Weights of a small GPT-style language model, trained from scratch on English Wikipedia.
Size: 8 layers, width 448, MLP 1792 tanh GELU, vocabulary 2048, 20.5M parameters.
Architecture: LayerNorm before each block, biases.
Training: a variant of Adam for these matrices, 728M tokens, 4739 steps.
MLP neurons of a small language model. Each row is named by its layer, matrix (up: input weights) and neuron, and shows model dimensions 64-191. Each number is 128 + 32 x the weight over its row's rms, rounded and kept within 0 to 255. Numbers have three digits each.
Before each neuron's rows, "fires on" lists the tokens most often at its 100 highest values on Wikipedia text that the model never trained on.

fires on: " |"
L2.up1763:087091101098145128174062136140073119164121210080173110109170130128139102110102191170174179156081163137128113129173114182133160119132092106129144103130126111109094106165181105118151133098175140120111184139140176116134110137074100144120154159150129156136086138140085142139162192096146112132116139105090122152120124120147084128117092144076056143149168167118112115129078154155115186146132

fires on: " |", "%"
L2.up252:125174168140155201141140153105167159110127100154158124128126128116123163146139129160196113148123083125185155199105106094101156096157143088051030165115105141107158130184121136142101117110116120090084121138145101112156081138114178175106108100146135188121150105161087115178134141094140090199119104132163143124131108146138108194138139148169135135076110064126122087160134163047121159132106

fires on: " and", " or", " than", " who", " was"
L2.up987:136103109123145160175135087163095168142159132092114102114102121182107212083109119125139109149064193125169168130127118149145113135143102177127155097102158075118120131190161128133110149086164190132115173121103156121150059108106131182079090123145133172127149125163119207201200171133129168117088128070140067121100113132116136132150164127161124091118146144112109120099114128066142129137094

fires on: " |"
L2.up773:083182147119139072192148134168084135154105192094149088094176146110118101127136206157154157173093143169087108143163101166093200130182120092103097106132115150056111098118095147108115098091143161133094196091146172133140045133099100092092137174143138149073120147139046107137164178103181121179107148117092133145101098097146092106133091160137132126159123082138099127073117130146120139117110

fires on: " and", "/", "ing"
L2.up562:122136087070126120148113147166087187167102181127129090128103128139089131070126109134102168128096173097131098131194085132100120168111099160087174103117155154091146124155112108086108109091231153173142155189110133088128113133147118123083079120134114155125086127158046146168203214142105135118078126108103118165089100142144114224110143128145071104149164159152096096054170115135175144150151

fires on: ",", " by", " no", "\n", "ved", "d"
L2.up143:077102163141113126140175148135136162157135113160187158094126061130137121121150144162114127131120131117130129120162125137167149129158169182148090047122109123163104078103089152070179168152208129099080104134204124072145132117138131139142139141128174121130155095149067048158149155073141141183114126115121149149162073128119130102167168158158212105111161213056165130148135129054155114138093

fires on: ".", " George", " William", " James", " Washington", " United"
L2.up341:109106153067144117136107145130140207144113149118115110129177101140191108156176164132172136163160099125143123112143104124099197099094104095128103074104137155089143158120124076085136191131189091018074224222159166122125123134110163115086143134132195144093112154118128167130128140066115150162126137088150099137064109169189118126125115107149143129077189149112104154093135106106188098127111

fires on: "y", "-", "ish", "lu"
L2.up1584:197189089203122054141150112155060083103147116090146058073159119106104174107143135132183157141107123153126157155144108116130134206125128143180143105106141078151127127053062083121126137144146143095085221109132156127154129160151110157099141071150118110117150082190116207105137132103137112147080057125125065107130140174167114147149092162179158135104158131129148084101144151100094100117023

fires on: "ow", "low", "ull", "our", "tch", "east"
L2.up1234:176172161219136135161136128160121117140115157124158107126176138137121111094162179144173136103092188141122142155126118183096120165105121123111122119078153125126128073165076161168091186155107130038114087082101137110143099102102128106182113103160118186098083119132108116118123175062125133094092156194130173130100111139085084078133108125103103174119113177110128118128110109134076149159124

fires on: "s", " music", "es", "ism", " Music", "ities"
L2.up1700:099167154084146147198143087167070109148137106114136109127186159179146162157185139141109098138074121099134101144155092175168160110165115174116109076093074147127072154097118170101148094116199105117069115097130167067134116103171168133145099170152131148104125086107147196142149181101133130108086114185140161108143159154087160093171110110092145141118100090099163145124180149087123115103116

fires on: "-", " –", " |", " film"
L2.up522:040204107138122127200157168123123135178137115071143068116115139136147170077134191101177177188155106088197141136167130125101206123155156065030001130092123140088143137142084140125120194119121149187130189076145134081109147158184132119105163157144119176143143123115080100075153140142145135145140106154137152140137133058117070185124077139152165151112080120112129118126141174120115159149137

fires on: "\n", "il", " in", " Republic", " vote", "″"
L2.up1007:107084142157150165164126141110107128155100149114164126066133100134103215072186171150175093112122130152214115187104156122079136145110086121132097143096072103141082080088167136093188127176146083101140147139186181087182117097118109068128089152153126112096140128138117156141190176122113151091122058069145122171115065142106116071180115148133088139137167174125122135091172110115101168167152

fires on: " and", " also", " than", " played", " along", " |"
L2.up736:132166115160149163184149115139102123176128187148220157107121099138102118083150153142147149198159175114050167147142111166083134102124100135078161096117097134118133146128153148124120130075120115137150133122154120113135121075215149140105059089139135168146136128194118140107050105151197157111138123136149166209113168082146128141171123057165184126165094058067149121061145149111185137149114

fires on: ",", "ite", " to", " the"
L2.up1284:054106144085134112158182123143111130163143127093159145114102098145103153063172146161194068110136139135149124093130172119098147166194151145096122096103139122122131129135210110140135090099229103094160070075170160067124090071122132171193132182128187102080156111175093106085167100107190144084136124203160137226137123117118123157129161073147132150135183171158183146121145125085133125125132

fires on: ",", " were", " =", " of", " –", " was"
L2.up1137:092145140166166100193111130176056105103146168112178093137157104111133149068110153149185125140121148115119141136179108151102132115098187152094127069107117125130084090088127176129127154056136153143132125153133127143145078120073107112146142117147180153058145088165132130089134100084081122145124171106106214133054074136119122123160090159113122172155126134135086081096119140134159175138168

fires on: ".", " |", "==", "==="
L2.up1056:129137150106157186175193170159033152125130175065155135136115141105110098180147121177141119139082109181111083142111079164144178075166130112109099046134167142123089093093147140132152103129138096115073139142119166135153106178124141074093089125179165165142147176125086175083150128117145100104103164125042166186083097069087166103153119137103060166137155140098093135099123178140127139138130

fires on: " |", " of", ",", " the", ";", "ial"
L2.up981:122124129151135128165172138151089112160144086121134152126137101143151165114150143174199120181120120120167144110114088109104099141157112126130123121130112115132131113201062117137156136132113110148080102089103107127135132166103090173103096103131074198069140105175128156157126090072125076163154102132067112202135131132188122108161082108086159109165120103101140103085152114134151212094122

fires on: " with", " \"", " (", "'", "[", "“"
L2.up1042:107066086124118163118171169143056071146121079107163048079180083155123147133129141152184160153134133162176102106175170121146107162063128191080133133130095138054193139179129173111112136091170147096149140154158121123114114151136090142157174158169154092048104126176163134143149164125162179143121071141126105174119127111157090128141108154142120151086091090153113117057146169149065143142102

fires on: " |", ":", "mi", " S"
L2.up1308:121130167098174133126104161135067108142156099087183127145110107139126122095162154160213089142157177176143161138153086121105131096119153067117076142118154141082124176154123078163142161142158123110101154174124135091148097158141135103120149078174115149091164138154115118158098147165104155129081171168209154182115072049116131111118097117173194161095046110116102125169145220126106172176121

fires on: " with", " Party", "%"
L2.up1245:135101105166146162187171106117161089108114151106162086027146103124129166076137135156202137143136189130140135171128106095172127140136093113133090110129066092153106064206141155185061128063155142121151071102119153138119098119111089142139127120140148138072089115194109124126135081120101148138134158152066166183171117166129104138090147131099128147146075088119146119069146131129138187107127

fires on: "es", "s", " in", "\""
L2.up1131:114157199199123149200075081149101074123142169191171178135139101118072176127143173154148126184078135123186134114163117161147120121140123177090112080125132146122074153132080169169143177109140138163137099127129112089129081139153134112156148062141186116134146073111141078088151167102125079103130157111117194127076135193136150139071119091155119181131184188094074096096143127150110209129129

fires on: ",", "und", "ha", ")", "\n"
L2.up645:096086139081142161113220180118147155143087161098153098063120101112129060170116105152119141178095101104157110145073170159099095125133186162108114095112087142136140125129121115072152104172170142146129147106187156123161105120136155130108157125129150131172102136175159145119194112126124195124124121113112112208107062115126129147144160195109150115114161144140098143080140148106150116114141

fires on: "ist", " |", " Total", "==", "ate", " of"
L2.up527:101194119110137149178171141146135142137172162128166054146113108147113139158183140125127127135147113111192098093132094121177108117151099090086182098102122088146177105177153152139048170115089097139136127169116051104125108158136142155121077132137163167099133124116111119078096064108142118164138105166120151190124148156111060148167116103092104101164167101110135100103114120115090187077080

fires on: "s", "ities", "==", " in", "=", "ations"
L2.up388:119112143117138135167129056138057093175119129088128150166154103141135146147180090168126092144190127120109101124101104126147123059150100132098096051126128176170156177106159170159159118145114081144131086139098165086126131082171148107123078138113135089148082112157090114155159153180161091079084158133082159208151130140061173139135119139185150136090060176152128099099119120131094193099130

fires on: " |"
L2.up1141:066159070112128131230118133154050154170134105127154074086154148139120116053135100140131163164151151118107154130176102198071187158134097153081127098139062137123119144148162146117059111091144117154134135067128175104132143120135091145125172193137163123112195118159082128113118179135152136148105093123112122184079151110120114132135113116152148141082117123123137129073153100145085189112126

fires on: "ed", "art", "d", "il", "9", "t"
L2.up1719:141108105103135162111124121151130128136062119109128143112096104128099171141122150154120107124116084163139156116127119127117127104177079119105147071116174140142157185186155079152124102149102124099120137125173124116130171112104172151175107094133128127136179084097151115163115143151161102206115168071136081083113128097162053178100173149132176120132157104126146111118152133099141090124136

fires on: "round", "st", "do", "ion", "out", "de"
L2.up752:144211169194151107138078174138061116119142134117162102130143102114142082126138183158164121136063172129174131170120121170079131135127141101131143136118128147129089142131111160131172153184103121075122090164137118129138069107144122152091102112152155209097106099129126114138094175113193123141102139077163152127122113165125157119135070105125127149134138146128161112113149103134084223143111

fires on: " |", "\"", ".", ":", "aged"
L2.up874:093138116109134121180111127156047165163215174062131099128164095127143125063179138136176160136131171111143176117145106200085179107188163043120130140128171135149115132110176054127091142112159107127149159109146121104130126134143104120130075146150146165102109127117106162122144118097127161156133096113174111155154107085126103126124147133121178114095141094101165144171119159144086224144152

fires on: " |", "th", " +", " 0", " war", "st"
L2.up1295:170193124162138131126065096139100177118157098123087090103102062164107172060164059126200150107141137043210143172101128131106143156121119058147108103139085145085141144102151150100142145167133113141139113104148131108140104081160190136132155146135185139129175096136170151098129121083108180105132097146150111175120102153113104149100203139171141145058132055152178137129124109064143149137123

fires on: " |", " =", "\n", " ", " played", " in"
L2.up1776:120165157192182171163148180155052096103182126116131103141088116126121129110159140166196133170128146125137133160128130127167103104146153108126125103106136118115096090180097146163172190102113101107091126128118084130176094119085072138097083124206173124092161167118096175121103064119125124163106137143114138069065123102127130145159095126153101143151155082084087157100134188056122109156162

fires on: " (", ",", " =", " was", "'", " "
L2.up12:093101155209154118122163154157073116140172169084145108126121089125111118061100161148195061181108157141195121144129153129142133079149181186092122115110179158045120073130134174144137137069125144130129126114131076158117062139058089126095128160137113144090108101101114138127183137166116126155134132105080135172123110102135135151192119146160091138175132148128130097065083155165157111130151

fires on: "ed", "ing", "n", "en", "t", "on"
L2.up1416:123109063102137146161182174181114131181153085119121131090081119118144116125126129178112104156077157121167143067209069190090125116147151127056125125115180132142133089149156094150128090140156129126103112077156078145150160082116137132118143143149108151130113129101095124118120145129165123194083136066074061124151174116178159156141158138154072098125138181121105161112138144089142108142114

fires on: " |"
L2.up1497:126144123142137101119128134141199135130154126167166129084112121137140173143129130132206136139110093074153157135083057125137169120164104055132095145146133135117148140124148134146109148095089105134110097067158127128142143116156192126123114083128153143140169059179127134088120115072131151129134175140175142118136111092087132165102150034167176125089111114076171125154128125071136158141140

fires on: "s", " Army", " World", " Year", " public"
L2.up352:128124170151114168170079143126102179156172134027127083184152165194124127111133105166130106090073165120177184182160114180137128081137132138130142116094164156104136106157166172161110121119149151111148147060110168114128123187150077152169154109139107105124078129134094117145150151106169169111132113160148128120043108157084103149088116155163103177124131094160115095114098130109095207125119

fires on: " him", " George", " James", "day", "After", " William"
L2.up30:072072114084148132149114157141133169106140079148153121082171074150134148077107103112173152162090122167119170153183126121113131194159091138145134140121123114059126124135181129112171151086113119097118191176178097153135131079164178123133165100112153141156135084139109195115087152096106151166147059058202073142057128178158116124132092111158120224171157140086169164095134152143151102134103

fires on: ";", " has", " /", ",", "b", "present"
L2.up482:139133115128142152168099171144120115161077132156226103163109141147113089099161137139145124119208185103105094113145097130158166108120147062141090101117061082148120098096095090100132181071126156132082124178125167080153142166122189101087094142135134150150156109134119115136067105092127108067109134126137161079126098135180070158147138130100133157151128146120199111141160147118151147142094

fires on: " Me", "me", "ke", "ph", "cu"
L2.up1151:109093127131142143168157132141023136182173167075109135154125100146137112116131141108135079144163101115152189123175170121114188118125089105117109142115128086097155101154128143118131065105094130107098213110205068155160105151118117142104163117147111115134144103082102143201124118093124157199120140101159102100194128069170098153151132126138060161120105087152114143175084188123125121120070

fires on: " (", ")", " =", ","
L2.up1145:099088191161143090116232172151106129153099093091131116092146114107137184136105152157168098179099130164091118159123105140113150098167122154155104124129151134157151087166092145109118153084115148141118143139166088139149125135169068139085097132164125106094099138166125106112061111152092135164128164106094124169098088091156144145178055106051114114119132122115107118091138130161137169122124